{"num_hidden_layers": 9, "hidden_size": 576, "intermediate_size": 2304, "norm_place": "pre", "init_std_up": 0.0306, "beta1": 0.95, "lr_head": 0.00644, "train_tokens": 636300000}
MLP neurons of a small language model. Each row is named by its layer, matrix (up: input weights; down: output weights) and neuron, and shows model dimensions 96-287. Each number is 128 + 24 x the weight over its row's rms, rounded and kept within 0 to 255. Numbers have three digits each.
Before each neuron's rows, "raises" lists the tokens whose logits its output raises most directly, leaving later layers aside; "fires on" lists the tokens most often at its 100 highest values on Wikipedia text that the model never trained on.

raises: " death", " retirement", " arrival", " completion", " release"
fires on: " the", "On", " on", " his", " her", " On"
L6.up1143:128131124112167119124151147161113163086134111147115131155085125113121159129131146114154118145127143120130113105116119115120131122169072139120139177103165129121164077166131113158140152150111113145139183133144102103121104123113103116182100094158098103152096107093166130148098097105124133109117118076091135116074116126111090150145174182085095100103115110139119113128150105133151109127157111078091117128137164125084176113114127116112139158133099104178135132145137086114083120129190115138147126117145159138131121084114122111142088140126096106201111126118135126124110139119154150121
L6.down1143:148161104106107152148128117141138118131113149162120163165098131143105141116126102138111109146088082103152145119154072126160126127129088119178104143132179140138118111153137111121109098101132120148145117095126140135108132117128153103146088105156079123147134117078139104161139114152111155089086111135156127126084116100101115104159148147137132136159158121128056117140119106115115132134114141182120159099132157103150150169103105145114150136123113120142133136124164057137089192114088124106139130075133114089124161118142132130155170130138165150142119176096142116134167129131104149103

raises: " time", " times", "time", "where", "water"
fires on: " \"", "—", " (", " '", " few", " many"
L6.up1636:131157144118155134140144150118120104101125149123090114134115089148071089117095118148120130136116158119136163127161116069122136134116119126084144123130145101144157172106158147092129141151160140130121158117124142168119186142123110144074126185145125112116141149157118149103147158155111120100111143133123146114084135096132111088103092128126115163119120124132068110132139139135130151140167127089143076118107097102150137111130121137130136093167123161130115116117124085102117115095130122126130145123129166156176181159121108145153158101100105115172104130147114145142177124094107098113
L6.down1636:156137156107112133144126119136153113146117172157090163133112123153147126100085148124110116160086151137090125137100133154110168115148119136132141152100077117140189108127128142116143155169149123130148102124093130150157135074131098088142119110145099128082102141179131162138114140131115133165154149101109107115144116116141110076139139108116095130155126124139148121147132122109136115118090114161135126127154164091142145115097074151137100120130098102133136131100099106139141084119119169154082106102114096125143118099112133149109125129150133131123138109088120115120167096110148129107

raises: " |", " |\n", " |\n\n", "]", "^"
fires on: " "
L6.up647:129142165144119134154160137152151107120141145143116132132123116108106175143141091160139130161103121163148117106173114125077131117135117112160168119069142106139127139143136139160156139175125139134090139178128135123172128125149129144148157119073152118129108085134114110118094142156138123150116139110109072137123130120147093119104066130131134117135127140146129131097135159126090125132102101140121112141095134101110100131120120109126107052121120159093122079158122139151090176153135120094081158137126127130137119118132084108130116100128140166097136136135123163144078103154148102105
L6.down647:146138135114125151117075167175086119149108113156145127174107168132153122141136096156138128180130125120178120092117156111138114125152132136118149125134155151149133136141155140110133108169120166093154116093124099121140131137141128122100130139167118130171158119115129115124126093151155144114150143141165133130114094118082118112139108125102134117116150125176146120147119138116145140132150136133176133128110109098104143116133123105160104131083126137114066115137104133132156164126111124119125093142127125118111160093147128167099129080162085153074096138140160175141109118073170132082

raises: "arent", "enn", "ore", " Census", "earance"
fires on: "3", "0", "5", " Mal", " un", "6"
L5.up1347:127154145157132136145152127113153127190113133167150156182118154153128169122127189144134147133108083105124153131117128111108117088160156107143064143179123130130159162146172093113116148136121143126144135092112142125107161130118133167136093160123099108106113139141122164141161125133142137145158151092107118150100086139105104129106124154186119120094134137080080158095116163112128153131101149106137070117119116137131160153120149124133100124136115141089136116125129102112135103122112115133122164161154120134076128105164111123161133124120149128118155144148141128158108127119127128125
L5.down1347:118067150151129080139113109085094112187134151098140164102136140143089107099115112164136100104162137154077141137151147147127118162143105113131123141146095087152118130151087126104152076134160109128138125130134180147122096100122111118130129117132113155150135121163118117188105126128168061118090156108123153152115102094101110146087118150148144173162136171126150130142112115123107119115138121147092140131130118164151152110098132168127096152143177090101109125105146098131178128098141090143107136155148110171146149100139125150130127112104136146119158160136139147110105127123085151123

raises: " \"", " “", " '", " entitled", " titled"
fires on: " |", " single", "|", ":", "'s"
L6.up427:121140134087092133103145105153069141146124151077147131129103145134132138138145124115127094091114102185106140156086113097120134158148143096102116133147131149096159179131128121152105099121106090128079131135076107113136121153148172148136118086156145132105111146115138150092114123150122140123107075134105164147128130129130104097144141143153129111160138126161144160159164135116123099139178072135145164095172125146126116084143103108143154146160110133130172156136185123120149133165187085141083148086103130133156132151107145142112111111144163121147149168148150154154136120127163131123
L6.down427:126119118168122130119107141142127155174122136120135145137137133132137140138117187111093081111118063132129126155120156079135081117121114126118159150096079118145115162097150120133130131121174160129126143096080104124154082113154128134156138146118093111123120162105147131107107132139087100102110107190104109121099144071072119143181120123115138110118119150149159117143126131141080119096091157136131131092120104078142162142127122129141102133118169147112141139117136138162081173086125126110128149120153119135162073119126119112094106124091159120160109100149122130120163112132171141140

raises: "Personal", "Professional", "Other", "Notable", "Awards"
fires on: "\n\n", " |\n\n", " an", " |", ".\n\n"
L5.up1586:129137122119108145141159130106133158118140106084150111140106142134116125141099120146101142159137162137151123119111092100136076147131140100098156146133155149120127139147127144145050104129126095142133120101146110156166125130143148134156155110115104127152127101132149108124104164097082119125151116133117153171125116093110117185127113140143092127147135126135132153100127086116123133135142145139135110136139139152126122123093131165179074112096128139172119119139126101115141117157101110124160142096140170198121085130124127135086133122140126134143188127104119142117142102166149169102
L5.down1586:145107100107155142143108147139139078158140115104130118135159132118124120169162176125163150148129131101134137185159135141102106139099164161108177110143158135110111132162129141128050152169113156152134107123107149176153130153168135165152109153126138129107121117117128105113178086092141116104078151113111111128100090113124113150112136150147110136127073161138134131133120132177111109152159129136099087158081142142135105069107152141159109190137108144112171146139141149132145117107151137120141131130113107131152146176171133146120111135129115161101134126127129120122154152116129140112

raises: " join", " participate", " use", " live", " compete"
fires on: " to", " not"
L6.up466:152092152124135103100141129149149167144137166077161152104128100136141147152118124127117106132084117126072097104144160104100124149160133173117167134120104143144141156121159164156120129131094105131097142106163155140109150104195106109136104158134069144126116101139114133147117157121167138152144117149095133142122134116125145152097104160139150154143073141114109108105131129118155161139140124144142125111157136150120145114123085181153142098117129138105124092150160158140149108128087150082121109115099201103137109100080125116085086161136154108137107138147131104114077144097124145135
L6.down466:175120114098127127065126150189125140164111126117139112087106157128097147161183097107141137077170112125155137116164109132107130099121146115140118120135128111096127161117151138105099127118121165125097139125104160200144117162065139148123117151137117107172127158119102133122130174137103130161220095095131117134167085129149109123139164149151111151146137111130134120150110172127157102143157106127141122119139154126113103135124113173101129115121154111125105157120168145162120128144129123109099125139103148140133135100124111159131128160130201129119141094167149166083123121111140104134

raises: "-year", " years", " Years", " times", "%"
fires on: "0", "6", "3", "5", " three"
L5.up1213:145124119169135094130172123140167152113124145135149131136174158111196100145138137171192126148117113145137135113152143110118137089158100103134123128139114136147154124134125081130128198113135147111141118144112119185109113117137142095100169169129092123145087110141153145153124111121120114105117134081111114118142149139077104124139134160133152148143090165160141101159131085131108106115156117181143101130173118160113146161143110127143120116123115107120131128142093127099129115153109157117133125121164103136153120106123154131110102150116097154143131140083141090117146161123115134155
L5.down1213:178139110116097178163126120090144123133139103147141122121166097086137101118119098100128110150119140152114130151137130072085079138130104130138136070136129125117106165142031117155101123150100158128116138131149137133125174122133127118166123120096152105119117123133149131166096126170160154108140104094145122113143136147113128149115160145136118128167123144120102087111117137153133153136136119117137135158145122160119167148152135121086195095144107148128118114129112138128144144094122164134142147162125126140157158114088079132096121147129133172145091134128130150115107155099117111103

raises: " others", " other", "-by", " ground", "-f"
fires on: " of", " the", " with", " than", " to", " from"
L5.up180:111120122089089141141093133145147132121106119140125136143144085119136127128133139110091150113144129134134146135123151150129140117119110087163166090125075160109116146103101153084150128141113119140112130125155145140138101107166148137128140155137171147113092103168102131113150119117101093122113129147148061134126103129119095134163156118157112098107127166124139105107108148142122091154146080120151131107133146121113127096101111157106096182110132127113120117154122096075112120124114107099150132080131187122067144143120116156127096151135111134146139138112114116125141137134102169127
L5.down180:127124095147125144118154125137123098160162126098160127091174124135163130092112119172118171134156101154096097109103094132143079147159148177100103145131155128117131139175122127166098155148150172166102142164138111152153116126112145136113129106164067130106135175141061160141102132121155157111078137131154139128138115122115140148150130102143095171125134120147129083117133116102140170131114121164151107137097105143127093152138135120171122134123157164106132131155136163128134166090128170106134099142079069150155111153112180140053086137118125115122091107112103139139099124131141119090

raises: " age", " distance", " level", "antic", " perspective"
fires on: " the", " an", " a", "0", "8"
L5.up248:146132141106138112115134112095076119139138152134092107160092146120101123150126135151113150115112150092147154105110159118091140111133072089121157143148145113165070117113131151139159122153104141107148134092162185156144134155122126175127147170129122119130174097109116163132148148129108089125105085147126094113095122097161102171086105153108161125105143128127183094117120158154130149182153136141144097122119113137150141141118133075157159131124183095114105092113100130134132114083104144081154151126119109110137128119106166154073114081145145155117109069132124105138167133109138113100
L5.down248:116111117115060143191126127125160155124146172117088117117113112086114131156108158147126131114152170148161137101134114138159104113090113151113117129175065156154095124086138138096157162104169086172111097130159131154162151115160116112118112187118186074168133145119111175139090139141135105147081098120156118144111084124121110109135160126144115150138159098102140127095151131126116131134118133180071097122106131113105125129131137128142139134113139111166069096149102125151128119133165122117142140142098119154129146171114106100109137102149157104156142122122123133109146159122134115088

raises: " hospital", " hotel", " airport", " Hospital", " facilities"
fires on: " in", " to", " went", " at", " a"
L6.up994:112154112190126130116126121091112167137129113102102079090124127146129104150131193101166108103105128125105084135133163160113122162146144117143186122092158160141144113138085159110173130124154174160118118119187137151123124063119120097146133114173151150105131148175128184126116094129114130091129140133183119132123140117107136143098133115105139148175137131129110150113116128157086114167149117125120132149144088131151112150163118150140119165147118124116142142126110137133157128128145135110126139152177087146152125117054111139106132056137134094135131151128141138112139140125154113123
L6.down994:150163091137102157122169132117148080083137160111102141088143135101139164139127159161073121141119143168126105112110158114140111090140118139113095160167135178128097130166125135128107109096130125143150086148135148118122128100152173146132109116106096094112098120127105126125135108146089097140120151101111120111098085137136141158127132122109130094136127125117124115098084126120111115119087151140157134132116168110122119160146125124126110140105123120100114099104143147105154132121127123146141142135119091129140076166141155150123114109114132123106098119175105122118113151130147090172

raises: " much", " Most", " most", "rag", " more"
fires on: "0", " the", " "
L6.up1088:127122144109127136156162081108107133136129165143169123160172151107087147090106138106136146162164115142133106144114122122125112102167151097128105142163104174117127096092110135169130167128085122108155158156103165126116158082106139103148114168153156110139120118145119114111074150087120132143104123092127131123124109116142121132140128121161145157135132102172146128139109160077127126163123141158106129118119137092076109111100139110135100171086134108105122176136121140101148114133155112173119107174089112149118128143123119124110112092133148115176137114102132078151124111134115084164
L6.down1088:133083148154129166120179158133167120129104083117143136188146142138149136128121129122148072134138152148105142130092068135084138126141097123118169136171146100115156133139110125102126132102137134160114111108125120125169096152126123158147122155099139133134138143142125103106127112133164107112101129085147074090135107128096104128128057157096145090101119140146159130116148135105111118126138114151104111127117176135169122113110128151109139108132117107134171136119105125060127128171078148147109121096083141121155118144067147134091102148106114073105160098114083139101109151168157157139

raises: " compete", " include", " create", " have", " make"
fires on: " to", " would", " not"
L5.up1381:179126127138071086096145129145139135108135106126121147128180097129126157190097078135103090090103115130086112096111151120090126119178189124129141147117120142113143123096147147112162134153092099126127129127112158134149120116140141103139126089122102115143168139141119127060091157159134127153181139099119105180135121120075155145141110131164154106126091141099111175133082156116137178141135104124121142135134136091110111140138112117127130108083118136134119115156144131158098139186103086111098138162127162114144117099091140140092110158159149118111135183125132102118139113128066143119
L5.down1381:162115128120095102096138120157102140127127128095137134115121123138133143149131096129118117108118129119120107092166162160100107144141183115156128124121139125123169138115164156105150128110138122110111131115100165138132086127146169132143121138122101122127137151124093153124096159162142123143204134061148128123136140128152154135132101173177103120127137129130077159130114171102124141116152118127147141151136125119088129133120110147123109104104110118097143096164146137160131106136095108106111134133141155130180081134103129113152118154135138130143141099140132134127123073100093139152

raises: " were", " would", " are", " will", " remained"
fires on: ","
L5.up164:152146150107107109115142072133099146138127123102125160124090112124108115097118160123108129133084119158162127119156134137140159125123110148117154150118096069135145146110154152145146082145141132140119083125148136131162146101136087146128151111127096167108106128119121182130141134119145147147128134113102113105123112115160183143145110106080149153120089139116140063137150088111147160136165175120156150109112180102138135090125147192118112157091102128121116124114108101123167132155094127114154133138157172119109131109115109078116140145128156129097098113121143133132134147109121105113
L5.down164:127138090132129126098165115160130101168101143121129107129136112132136112101090144139128154138091158149125139115153111090121141094132162138124144106146134162114108123125097093171129127143089146121086139137138111151106141138091123133100106155148132120165116146124090133066132129123146085131184117096100127129142113105064158139152080158109140147133082136120134134111114121164134126142145136112148104127129127115088119118108119170094133150084147147116109137134131168123178147132100102106112177127157171110100126101135149158167106125094122080120124120151124170091133164078081127140